MLP neurons of a small language model. Each row is named by its layer, matrix (gate and up: input weights; down: output weights) and neuron, and shows model dimensions 592-687. Each number is 500 + 25 x the weight over its row's rms, rounded and kept within 0 to 999. Numbers have three digits each. A neuron's up and down rows have the sign that makes its largest values positive.
After each neuron's rows, "fires in" lists the words (lower case) most often at its 100 highest values on Wikipedia text that the model never trained on. A number after a token or word is its count.

L6.gate1380:534523493524488503470466506492458495499501493519516487450554509491523454479519516479509453476501460534490443529508465538458472501516505459547514518489500508463500481434471490497503491500488514515496473473523523514479493531511532502508507473497475478516506492471515534463526527530534511526
L6.up1380:506477501515472527511503522555497474467501521504486548509483509478518507505515498489526491477479457462449488533488452506457520479493467482474485547488475516457504486458554516502547561474495505463552500468494504525511514510512500532529487490486499492513519521478463456448522504511481530505
L6.down1380:508539508487460548460473543529543478493484435517537515480483527506523505497509500460533454492482553467530518509480478485482471512530548509520521491485542561491503511470458543540521486465498480508493480486486510538488496509460484471463550496514498530489514493480508507490495496529496520474
fires in: "was" 33, "is" 26, "in" 7, "announced" 5

L6.gate695:456533476498511485497500524463496471531501528551468497515545504500533503448486533474497553495515521501523508445483497474510515493439491503479448488495521541525458489499494547456486491555507483538475475443464521518513496496500498501471477524485480505544506532497481536522463466480508535499
L6.up695:486518480477520478486512494491470505520449504468508534474442505538494570463552522481476496488525480500535510492494522506487504517501471503544466513502488512534478538491523495483505486475497510552505487493482475545482509502481501528521441543459513527534479473522488486466505429487487482460
L6.down695:508462516489510483495517480513507510465430513500554511467497507546493476471527510492513493464500491451493494486517448524489523470520514490537516559517493531487545533466513527494481528482513499466468474489509502550492517529547487460482503515469547535473489492496463515488483481530509486482
fires in: "the" 18, "first" 13, "a" 10, "for" 8, "final" 4

L6.gate2828:524496489514522516504479494523520528505472523486528461507522495519509493483513463501499493470501509512455485526493505516503474469511497516521498473520522475524513491486487498463486487447503494493516542505500525505498528502528495504479495450516526496471502513542477546526475481469460538473
L6.up2828:555479513494505534497482502562491511531520518508494545528490484507471466463479462480473504476518495497491501519511527478542552492523474508486507481413528474529505488523521507509545471492524503507474509467533499511529456513493495546471475525520500496475472487489465467490480512496489554506
L6.down2828:527529491481513509554504470511530487500484507520523518460445484475498476493518433481521483478510495464475460499488532523535466495507469524533476512518522472538508502469553448510501514458473466487491527483524508506518458472498516472511490533515489476509511465532487503473555482456454475534
fires in: "the" 91

L6.gate1188:473491521457487473523496486515531475523502470495541476458446517510531498489482506483486515546504514495475497466493486473522473506476467507497490535518489544458518494496472531482504520481492508512507463533531504524549517483489533485522520587491471460497514520490522461510502500540483503568
L6.up1188:467505537480479510461509528526503499508478494500506511490499517504523484464521493489486526489503531503526512522494502471523478524502496483505516549460493480483528466486497510550507511489487491514503475507520525535489484505452487517527477493486477534516530572490480486477490500518478519521
L6.down1188:494511523524468486484494462512550493491526509476500498470526509446529512521495540483495467482493468537487495503524469510494493480473511544512486508493488465497490527545469463519480485504520514527516507501489546510499428518472514506463508468514497502553465510489508467480492518448552499489
fires in: "was" 22, "in" 19, "during" 13, "a" 6, "of" 5

L6.gate810:494529507512513482480476566512504500454498471523537513528515502518471529443510471437513532537512479496512513498466538524471494478521479488487511499507515519508458556506489517473527476509451501487458445532538500483509518489529514503507521523440470457499461486498511496512512502547526503505
L6.up810:512486527488519507500514507461522484502443526457510476513498479495504461477484507524510483512548467497503516488537468536555473526529480497528454512489529518457467493495484512446489518528498486449478522507489506515518502477504476497529447533511491470515474488494491496478505497535515510495
L6.down810:437493470473569514539506481512485489485531515516452502522506501487489516562487496483481510504487498525497479470499482521541529527487453492530513497450467517509512490531528504539520506548468544512510503500470533510486581478565522487473532473489502520474515487475483497540524504551510515507
fires in: "with" 12, "under" 12, "to" 10, "of" 10, "by" 7

L6.gate1456:517508505466492490455501517493461514470477526520511456505549530483510443461536535485499463497488496523520481542480467508474497494543470508513494488530509520515494545507497494462498475518505504537460477404509518501523509516512462454470459514492511505507438503468495499506520495516513492481
L6.up1456:501499474509504508484479499468493480487522497541499490475490490463529476505492534506458474450491444516477494529522512484499450523519473522517522526493530471514464485457563539463498492514511507597484482488526484457499471492541533476512492479538513496493436530498474491479493520526491473512
L6.down1456:517517500533490498576502484494528486517508501504453493517498535526524451452514459503458475531461464485524529505507479490465525514531533525504489510479482495499551500486510519431518506487482472481467494508486511477533479468514476471441501489486515486488519522499498530499512527503510490486
fires in: "as" 32, "there" 26, "this" 9, "one" 4, "each" 4

L6.gate2128:512556529451476512450506490506482491483510487518495502496483540469542483447542516481464481481467467489511470477524518490510477506495485520525525472492486490489527498499534520465540489465517487467476498497496484541485504552511528489552490473481492522524510498525515486531478498524522470511
L6.up2128:490487527459460490505513495522546534531516427547483515527475510464501521507512490525472472454485500474510507514482512519539550526566515515468540515514499471518505555507476487477527487476451500480544463485492504483516517510519538545486525484465522477546500489488549500464512468472516502509
L6.down2128:479525478542509504455453515561526499495500463505489513498484499499484500495480445469503485472514526516468551481515484493474487433529498520530507503497486512472553507477476514461469471481530488500478478462510484458542545528474513514509454507485508454523525492444514516510473517486521517417
fires in: "is" 56, "most" 4

L6.gate35:507457488524479501467526502483485490528538535497509527478528544497505484497510531494530482495483505523474499548498490506517487521504518526505479451490543501486480538492528527505527514486508473522532498495473494534481514494493508515479480508522542474518462523532458520488499492507508499489
L6.up35:499489525490501510510496467482447509543501488504500512513483504530514467497518472472417492495500461542484488503485476509541467501483470523511526475513566499476484502485524487526506485534529497515527505493526493540448506462540522465465481505512512476514482554517475563536495513531554497506
L6.down35:502528500500486485470489524510482494486445530505507543512508491468527533537508486517521474502502528490534513499486491500494505480529506509479463479511525501539477492508495528461465495470490519481473555484461472481532490557490505488500499565488492528543503520508542513474513488562474499493
fires in: "one" 40, "another" 8, "third" 4

L6.gate2498:493527494466438524497502535512506522477485486476482508471532490526499485483503483476494486481483496485497475520502471495492524486467511497490518519479527514486481506482474509491545506460512509486461484499514476527470520513487492516519494515503540511518485504497501470540538513539500506553
L6.up2498:513492485510499505465508536542492507455514490484485508474487444486530436483525505499491506502503496458503489484519470534524519497505466482476514518499477551477502463468530520516515469486494500479498475484497472521502522488480500513523477527466492509497474473473540521553506509525506475517
L6.down2498:446549480531492541497504517513535486487492524518537467505514542460504511518566486484488463503512539471486489457514475501461497500492500457524522513474524474499510503497465505503477506518521476511535527506462498497421505512487488518496497485504483506510503488470512494451478438522510465487
fires in: "is" 35, "be" 25, "and" 10, "of" 9, "can" 4

L6.gate407:501488493491525480484505452527517491486470449504498522473508471439489489499475523452515462505553482504488540527542467502473551516495494456493517477480506512480577517479469521512502498506533499522482543492447532477510523461481457475527501512503507468492513545496468484516543488555529476489
L6.up407:511476505463519449479498479489488511487494514487476501508501506493469515489494522496462541510562511569511551477474498470517500487525489502497469485515549484519484493438522492518490499494489476485437528506513513505486503510524509545520531530482465489472520499478505533448525520534469515497
L6.down407:508521512541479474503495477505497502560499518507516547510487498486479502479523519474496490541483464489519515482521509507530556513491544509478517508471466507480494497503496470482528500510518530531446511459498484517473484538480539507467484489497473531518478523512479525501517528519526473480
fires in: "to" 34, "a" 14, "and" 6, "the" 5, "of" 4

L6.gate1369:510482522506507471486444518507535507520480487469489499469521516474497465482464501471445507504470488533504481481523503512527481507510501519473502521555548508447482521486495494518521506518483493485490477489511512496491500522483501531456539507548547505534476513527519516494531489514518494479
L6.up1369:494500516534496522467481539498480469526475521500505537517487495567525491486488498520486487511512481515536530489504466511485525479500474475500479477533527480463467533459480510496489500531475491495534503567549533498485551513462508514506518488524482491539484495502495496474499515515493495502
L6.down1369:555500484496500506511503484503531492491491557522535511547543459499475428475465474505512496477490441506552487467499484510482538524522494510468521493501427487539529521502491474525532544518526502504486511505482507469468494495510502461539553523530509528508481518534502517464532530489411517509
fires in: "as" 94, "a" 4

L6.gate2884:444507545510524475482525490478509510532505461481497471511504548564498458538478521485518559493525538542493493514492500486443540521466463476507470487503533512529502519490475499538483527504503550520484503491505495495502502503503464477492512514513508498506509502487481488504464447540521513520
L6.up2884:480499486482477474485504545501506489528487502508539520505463490518477516483436468469463485528556484479532464513523467500522475498517516523516457489484546516480482487472498495528533453510503492465495499496529480460507538451493529486488528510510509492471483520485461508498518518464512489470
L6.down2884:540504454495482503521487504509472524497533536537533487500512485510439456488494472494521517483499529465553478493504524519509485540507470538493493468495517454489487533483455527516462496527505508509523487496483479502521541447513471486511544455484525465494526519485527505504478491495526495500
fires in: "since" 19, "as" 17, "after" 12, "although" 7, "while" 7

L6.gate2019:479538564529480455510487512523506482525490456456491539476475541508540487551463474476515491523544528509456514507518503501493487553503494482480470474495520496489521491479508509523512548501499508511524476513526507549492509528460510509514528552489496491495471493506473500486483534485525473509
L6.up2019:489518531494513455484503518528513482518492455499502509493466533489523482546458514486489509513532528491463516490534488526490466528519505481480480475496515525508533466476516539507522552478495509501512493520494515534456506529462501495474550541458478517503471503519502512521483542495515516478
L6.down2019:529481528486455469521494526523469568485506485533522484495453475524462469466457520516508517518452510513459517451511467479514544482518488495518551482489502491555493523499484511465507534544459494490502478490508509513484501502531494500484470530543502500486497470506508508469493493516509503452
fires in: "is" 33, "a" 8, "was" 8, "located" 4

L6.gate2407:487487538505498506474529498476522492483469521495500504528514529477498480549507490495512501500474453507468487503496515520505488495521507488534499493491507503496544486534452510513493475469480461508512516435496523509519494503487481497513524433479499532524462530564451481526459538465493496513
L6.up2407:512513531506509534494480516497530496498452473523478488497486466493511500468512466486479508498534481528510505515473482498496495515525517541507504499464522476560523495520513493535494520473491513445527507504481515517476445480515497518497505487541489533526482477497468486472493463502483447489
L6.down2407:494512539499524491467495543541503514510507500530524512501466461487543538524501481483494497484532519514518508542486501515509464510523469522524456513560503494493506464513446458529518471512460549530492519457512510479496470490494514508509512506476520455538492502488484532514525534499497495536
fires in: "the" 21, "new" 16, "san" 8, "york" 7

L6.gate1681:515523472536514503547494449500504478542517504497512488489494462509493505498493486501518529516498486490507462446488521446511491478496520519508542489497482480464509554508536525508519529512460503477493475506484571547537517468479512500530455498530498494494511501530511543471496530516483522549
L6.up1681:480488532525546471458531474498515482505509549506516534480494469532494524467506479551513504481478486509499523509518491486536447539488501494476462495542493505509512529490496538502506526469502528464509475495472495502482489463521535467485466472522527505518508487503520494496480541480501502494
L6.down1681:484480554497513537487512529496510481511460463533462496515503461533481547495517547487530524503502443513527492516498475463481489478539485518524515483488469551501544488485547496468494506490478467429528514534526524516419494526493569470493511531457469495497486528477488478491513458485508489476
fires in: "the" 29, "at" 24, "this" 4, "a" 4

L6.gate525:528544456520535488500500515492527529507481562497520535474545515524495525522534497478524457497519524496502514514504535493532522516535506517495479551507508507437526471488475492497524500506516485453510491513507498472465508516490515481519481488512452530485477560523463469527498523523554473478
L6.up525:501511527494492430496498482448516446500469513489484532475537490511523500514482530450503511479453514514502491467450533512498541512523488521492502500462473512488511515478492509543532478503555487524498493520509489508489540517458515473516487495524472507491488500505493479482522515545538506478
L6.down525:513476499483476479551511518491474552515452483524509462522482537514499469465529475508476538539540508498537500494493490473498517505514518482506477478513437525478540485518533459505498486521515534509524506499492478497503472549508503442481493519494499521500475498516511507517480470489464492515
fires in: "of" 40, "a" 16, "the" 13, "at" 5, "during" 5, "an" 4

L6.gate2603:507473506494481496492489519518530486479496496440533476469485565517478487486485539503526519538541526529477483509533511482491513493494498546507482442493507493516508554495486487489498483519565516500524502478508505523487541479492467493491526506487473495496469488542480529519522523451522521513
L6.up2603:487518549469495506546530524501459469533526517507472493513522498520469504518499480475507517520505491489461514472527524473480476495508446534489525509479508494538497451520498493491475499505520507532499449501491523525530505487522499476512493487482508507508484520490481517506485545473525530502
L6.down2603:481462472456519493514497477481509552525473533501512540519515480532503497502481510532511504507462488529523513514520538512501482507518465536454513491508488489444505526484512472504489527458538474460484546521488483484493509469519518499476523469492522485486533488502492543470515501505504464501
fires in: "the" 70

L6.gate2411:481518497546472470516537512508518478496474465486486495509526492432456485497512539503537549480486473515470491544503457486485513501456517496497502481485522526540450480479496472505517546527505475467492491511483467511536572528506565504476531491515441516448492503468482507517442495505544488484
L6.up2411:505512468490511484529505523554523515519488478519507502485507485470442480508538557472527495498489484445435500507482470489494477480551531480533474544498442507524476486495487478499497495489472524492519476487477454526499567490549591457494526474515469512499477483481482490499449470506516495478
L6.down2411:495499463487471509533482528522467506481504459499491465530493500542509466505517494449527519477494485488482529503471506498500487448542453511485500534471513487494501482502500531492479467498495479486505501488486502469505508509477528468498470487468503567535523492471488517463473488491501503500
fires in: "is" 63, "are" 19, "not" 10

L6.gate1446:521493485493495510516475486494489559525462500487496484465532479491508518492508543512522481515482507474531530476493510519535494503490472541482464537492507510460510502462510513559525483475492514459458519490546441541526545525479500516498493527548497525522502511480531512497495481522486475482
L6.up1446:472508474475496519515546500484516489503504505503530502469537477467514470463544508543475457542477451487541502462546423514505503486549502474516453475529505515511545496448509524546555547512511489495502518501508486522555516496447497519480527535526505526517534522492509513460486504527524467497
L6.down1446:510524476555494426481486508485499503513504486536480490461479513484508511534505458495522528503506544482503520482467523504513485475461516492502531491505493510514493534496454497446458467510494521514505495475495502466513473502512452474484547485496493486512463501434518475495447442520458534509
fires in: "the" 17, "an" 15, "a" 12, "are" 10, "were" 6, "was" 6